MLP neurons of a small language model. Each row is named by its layer, matrix (up: input weights) and neuron, and shows model dimensions 32-159. Each number is 128 + 32 x the weight over its row's rms, rounded and kept within 0 to 255. Numbers have three digits each.
After each neuron's rows, "fires after" lists the tokens most often just before its 100 highest values on Wikipedia text that the model never trained on.

L9.up392:108086103119138083050121118115083080145124121127089139070181132136128122125175221139098079180191178142128129106151098157202164165115080097112177149150158133088138120132142132177144161127068160180128094119190118128067105190122148081101103143133128134146186106123109121143096097113084101129132089143195148068141129094088136098103121101152107132137170113103178169182075125140154125126089
fires after: " |", ";", ".", " 8", " 2"

L12.up387:098130084154142181142057130138109079150185158104099143136160162083056091108110168127081121102191118112141136146108148167122066142133144144176104093123150092132126115173186114121178152137120129095110123132132106098177102173139077106164101168121142174153097115149103171117156100106154152229170086113129087094098158089133123124085101135125069102122104163098093175119117146117093060104146
fires after: "|", "-", "s", " Nominated"

L7.up206:127149142156141106089132107207160114187151119159059130093137115095143120096095098178085118123152139138135094076128147118116133066139159214164153119094172123098103132167128140100159094123103051135125073129176105136095102115091138169138170103146119162091094116149120074125031117142160088127125122185159138102162141161183156149189128117055131146148130148086093129180190168172113074165124
fires after: " in", "–", " U", " to", "In", " from"

L11.up309:085129143120116159125081143131143119130137127153185134132119057210113072120185160110153096128160160128183136133115165100139096161135091138158108158133114071136113134148140142135170176120066129159094148137117182065181168121129120101116160104111106150163133150108081119135192054095183021087096082113090174090071211120165120139140127097179119164127151155158127127085151089123084130100144
fires after: " |", ":", " L", " Rat", " scores", "  "

L9.up465:128155124133112156065099137075089165110176186139154154114060077136171072082122090095092118122128182121171178092059213127124075072120159149171174134150133131113107107092149140098104128136156119065177136110108146196116140134145182132115119077058116119190126143113116114115093135176135166125113110144097118143151132116122141147128161123102145146153119210081148124053170181103100112100101
fires after: "-"

L8.up234:153200152081100105150094157136096118158150173187101157111109148149152080148178166124095119099103123164129128113113134087099168083100074122147107201182138142164123102138084140127151124163122090102062162165146114117128134130104127164119046133095136113074137108142130132103132136133196136153088143156149141144079174139148167139132118053090145119166093199120121151123158113114098065131163
fires after: "-", " under", " inter"

L10.up608:110139161150112114096138095139096115127123102165132171090066167134144050068108085097152123144165188101174139147060074125140146146122130113198167140122125158130156151088117141122131204145104072126119092143189112187104103159115092100116113144059146109101122108100143096117125111118132123048123092111140136103124192142107187134145054128133135126168175184156143134128117153170114109095146
fires after: "-"

L3.up164:102080084113077143166163120172071131107166101107141151169149141155141144102135175169139118142134134121107111114099110125163196150124123153111089140199133169148127202104121160181066153086096211165145146173122080093083168126141147104163119130075106150056121121097117075152050093143135153128121105137160117112167145134072111073112087127118155136117186182113114100148045170076125150113101
fires after: ";", " |", " out", " there"

L9.up586:093120139105103092133136155111127123085135108149151159158087126121167164108092039131116135101136141124177168166151133162152100143215191146202150121137116178130170142111146090108154162123159110079164111119169114101145134174166169123096068126104151101128126090104141114132139140171169092063105087126131102164103105083075160143110127117140129065174089147085111111047118120128144090142115
fires after: "-", "R", "|"

L9.up599:162151086124120103125123054160163182102114177160075140111095102078137095139111157123168152075126153122127171095058151154124162134113126177197098129091105103121149141155132123094189131146115105088159151099186124135185185121112060142175112072105183152177153128142113069133118122156144116178164100189111107117125138099129077154090165116091114110128119126162152123105071111154099115107150
fires after: "\n", "=", "|", " Result", "-"

L13.up264:124186110172162134146153117100121116127177105117085120162103063161058154141128079151200132103112140091175094134068170135106088188140113101127178141169096135128176126066119199089083138165105108100145085126144177091080152161144120082143091084133145147136121115113114119157095127152115195074134145161106135092141120099101097041108139149225098124097102136077103109158126113122109128155171
fires after: ".", "\n\n", " and", " of"

L5.up25:091104095197142150203141109151198155061154125107169140093124135127109110174125119150143172147130123123127095166135152115139144161099079096168109189126138064142119152106200134091161132096175108158141122147081167126191151127111135099067158095144137089095087131087131134131100113121112108119103101183123143119136117091106163094138156156152081109169140171076149213127122185088191112158110
fires after: ",", " United", " is"

L9.up631:141140107096145121115097141168114090129137102127094172147159119183164130108140124078094097117192140168105145101113122120161104114112142109152147169091096137124075166103125103136164110069159116092090104156082100145075133141154091098112073172163134077107123118133160099107124172086109151129127120183140108121096133095161118168211132175155118164103102092065135129134105183230153164177120
fires after: " |", ";", " 1", " 0", " 2", " 3"

L6.up342:076144150127082086139114081140111149152110136110106125103142152116138153131160114162085133134153091171176102097123112117140086100149102119148132150076176100168112069089145127117154125101112082108078140111137139110145117177117132146119137096150035116099139111146165153067172119126148146123102139134129152120149135110123187204132173137102123109179201190083076093162148122170098101098098
fires after: "-", "–", " in", " of", " ("

L8.up52:121068127149134111135089119170127137098076157109090134087169156164170089071109127145143120138120071148180148170033076152156172145109159192196105123129148138182105076136174162137128085098130106118112107149167090094171125122135135101141091149123072159120086075134124079127191108116183179178093177158163122124106128109149146155063047136121146056157139119143129119108139167121164111131147
fires after: "|", "-", "2", " a"

L13.up371:137112098132074096110140136173140155073222157121074145118118118141095092062140092122101190098085119158198085052085214164077128168152177156121095173171144159160140140107091140103135173162106141118118159149162103119150126105105161108081148145115113129150164082112169141124134159078118111132154071129111107125120109033109121142159127136135183103158088177209084116086143088147150125137127
fires after: "\n", "|", " |", " Winner"

L9.up574:072148120130127095072109092136116118118166151126111181091156185195133134055175142087066090111172133137099136140140117162160097144096121138126204217151109077138128099144138087159149101120152126186124079128130163107080174212124096094115109125131141062136102097136182122089121142121154119163105136193155152057137152104111127208099151132111144149188130127124112096126138143136132177160092
fires after: " |", ";", " 0", " 1", " in", " 3"

L8.up278:113123089127111085076089159136119201078155147107162122128131084152156157172149158146133156194108123146100153144140191095138172139160114149145111137109162126164088109103088163120080135061092115170163117112057111042178161092124065165140113101157161140117156123164082142140152087150107107156128140176103136118150177116094107098094098135085133163179136123170176114150096119179113180106093
fires after: ".", ",", ":"

L12.up609:113116099098057137166154127088178164103088118132136131137134133147139112099168140128129149173065171109111128149044159079114139178120169157164106152138128164188145055109146179119174086080109145142077083095079145136111096131096120113117175119118089083119144076135147135151123106044091145119103091139066123117156129129108170193127190083161100112219167129156159125152109148145097179197124
fires after: "=", "Se", " =", "  "

L3.up99:154141094148137103089124161109163131114183138123175132103117089184149087172109166098128131151177141145100190152119134075137129096176142187180055171109068112111104126141090170135158105109117120128150055117133108129108148129073129153125126113162123110143142123094119103084141033087130146164175055199098175141172147131087070147167137181121127166092124089130108173079165149141152156139105
fires after: "."

L13.up601:109165128145093133143056124108083178190103154156174121123121131140091120100182106141101142130133186183114165157163078128132103129160087153167081152159225080132094107094143123118184107098093185115146159188110112138141112154126085196133137134088143079072119086161148152096155132116107119168156116172158104128076169061097136099131144081088138130157102149144147155062173141133146109090112
fires after: "  ", "-", " 0"

L11.up173:100124136082161099127054094139097165111098184163099170151140099147095119124120138130142060063142152122064146165147132157124092129136152110126163114139152178102154149139145116182132121120140115148143149091127182138112169141141110110074092116157189098171091081099165120084172066131113156108105137180159140106085201088169139123127073132104136136221190087099133062091112177146094181092098
fires after: " |", ";", ",", " 3", " ("

L11.up102:146109123140108133178096129178088169140098168124164127144109091102110171141185132090086108122163122110176168140077045155154152164151099121126123040143162127135084091150142131126157101150056098141082120091126103114173143137133052088147110103126138128113158106152120150062139102076184121182099091106122136154113178159112136102136122132159185106156110100106156195146179097177139101098153
fires after: "-", "|", " his", " After"

L11.up504:156186141117100138132135087111087136076085111122118167146103116174163106133141101108154146143142194093097093188079165067098096129164105076199118153137134140115126107061106131170097106115138090135135156084085168159154159152110091186139149130134131140136119082091151064127160167096134209181162108148147112083109088146111197184154116054151150096152170096170166159054118154108100107130153
fires after: "=", " ="

L6.up291:161110124104125106135144144066179106136186137106165127117134098111155143142087194108089102118096176108102157175101109064176084196141108158151075156167141138082177177162157146168133128060135151085140103126111108100092148122091153194107166103121145071131168122123092121119128117103129146117169116222142146142093140072170077112123174109151156069088146165104185116152077075092123106123127
fires after: ".", "=", " However", "Se", ":", " |"

L12.up262:160161133119134094063159073113120138098062113089143128077099138183176131079174143136136163132140174135107146109102118141154139094144150148177089116140170112148076135107143100088160106137118114198168090148083142193132127161044126115151130130153136124167157132149182116114157116114144208129172117143131039127076098081153170174136093103108114124166088130099173162140110148161116137180123
fires after: "=", " ="

L6.up548:154137140142136154144159142154096116141124134160167162069150106123108170065190167141110104149091203135104134150070146135171102124187078115144106146129132128071107195144141153111091182158148184146165137099125141109143126078093061113140145116089068149117168115138118093101117037155173055112151106143067129115141144143101114135138153128118109117118147233113116096158083087132135204113122
fires after: " |", ";", "  ", " 0"

L8.up186:085145082032086096126162142064117128153132155096128168102158121133141172113128132157127166099137115138156201088112153149144132140160138105099129145172151165123136184092136136127138102103114142157148133122149139115159120042070138107140174067157135171105189091121161132034147071159130075140159152131174127111144135174066099135155138186125135112099163105095136185155085172145132141147079
fires after: " |", ",", "|", ";"

L11.up355:107135120095087078121082117127124158134121119120146134105140089113105115115116140165103094066122060192165125124133113074145156100128164113168096170175156077111162116100105124111150126208134090105123148127120166100111131116158171130127094069116138149155136170090189162134177127114090069116101122120092119101144135116093185120162094104140143129132186152165053129119121117098122114117183
fires after: " in", " of", " In"

L13.up590:099118085156075141079153137118144117146124097120123155177132123185124125077078089111141095113144157128166169124092153098128113190147098163140176170146081174195125130155211132091161141144128081136132160111111123104146194170147103150075122126165172067139082156133107143087166137132149079131090111134144121152125062128069120110112072135093147142085091169161132094136092163089132102134143
fires after: "|", "-", " Actress", " Result", " |", " work"

L11.up336:129115152122124133117064103085097134120138116116064104143109089122183106147119085196129199166174089077104159171154160152077120121153189134116170156104130130160158156116162122110134120122151071083119077132137115119180131172103143150141115165134144092125176130130156073173150157141140139103146066108105088162141153151091133105142167112122161122099087102120072118108112144099080099141182
fires after: "|", "\n", "-"

L3.up597:143163135127194077108140121160157112108127131124109178132116058190139172143106141154100152153133141129130152118128087085138120111144090150162144122115169063152143093196099175142148122097098133156177156146106138110121163134120124162078114131121125135218164093138161120067114059081151121128137157239152124081055125120120133168141129107118110154164146142110128162103110078133132139133140
fires after: ".", "="

L5.up558:142158161108148092080085108070125059091217158129104101169135137202103116150103159097077156130144100107158121062085159103159151141148149121133051161095170132147096136114144141132105122114155152116168163133113190113123112081119096115171099114136137120150090091123139113080117133130083133180088048159123124190138069177135141156123156106102102135157108168136142179142158102075181105147153
fires after: ".", " In", "\n\n"

L8.up581:138159115115105122117067133103105138108059130091160130148139123133162141076142133144112145151109192081097112154127185110143092165155101127131125091111105151105145107108155152158167077160085071155107108059088166143136087116080056120147110180147117091127163104203169125161196130051139166080114132106136110079141134112159172177103143047103117102148181176148091170153102140120175106144107
fires after: "="

L9.up318:113159088122095097129079090176089123143151136115177141130182134132107099026142183157063085067136184123112212126126128160135132131086100159103156179166155129083089106071115149144104130127148134143127130122121152149159100140151109141101114146141136173106105159052150102100123064146126071154104161171098167133122163110123110160118156160118163155129148122091143131124121123069113169084073
fires after: " |", ";", " 0", "CE", " 1", ":"

L8.up196:119149139129119132160124125097087147098176163185147152103092106178138131112122102111149126166127078126105057126109146092130119143144082154122159135134084081137155099081108149146088133130134121093147092202131121125132151139148138052116068100152129104105118105115094109098113118103089147142064133193130089162127095161075122096177142131103105127152140141111187189165101107115137121189193
fires after: ",", ".", "d"

L7.up11:067117124146073095130160141160122161134135140169123187148174063131141129063117142150109116119136147138077210160132099207161084172132130129168156140127070162144144156090090182105116114170056065090138151150151113119137212139103160129142090125120125099163156092038124115122119129126117105077137121138172091131095115121084128105159115170118141074106098148127175114136163124162121123088180
fires after: "|", "-"

L15.up254:143121139091106096118096123153181097090109080163073129111100136187174135151137095117198157095080089140177110147116110138099120125150149116189173173127158134100140091114192097126058111134127139137129168179166162094138118113171178101091142166131126062099135162079206167154104141128168110167162090166133138125121141085152187122145116159157161152153085107143116126112098116106144119137104
fires after: "\n"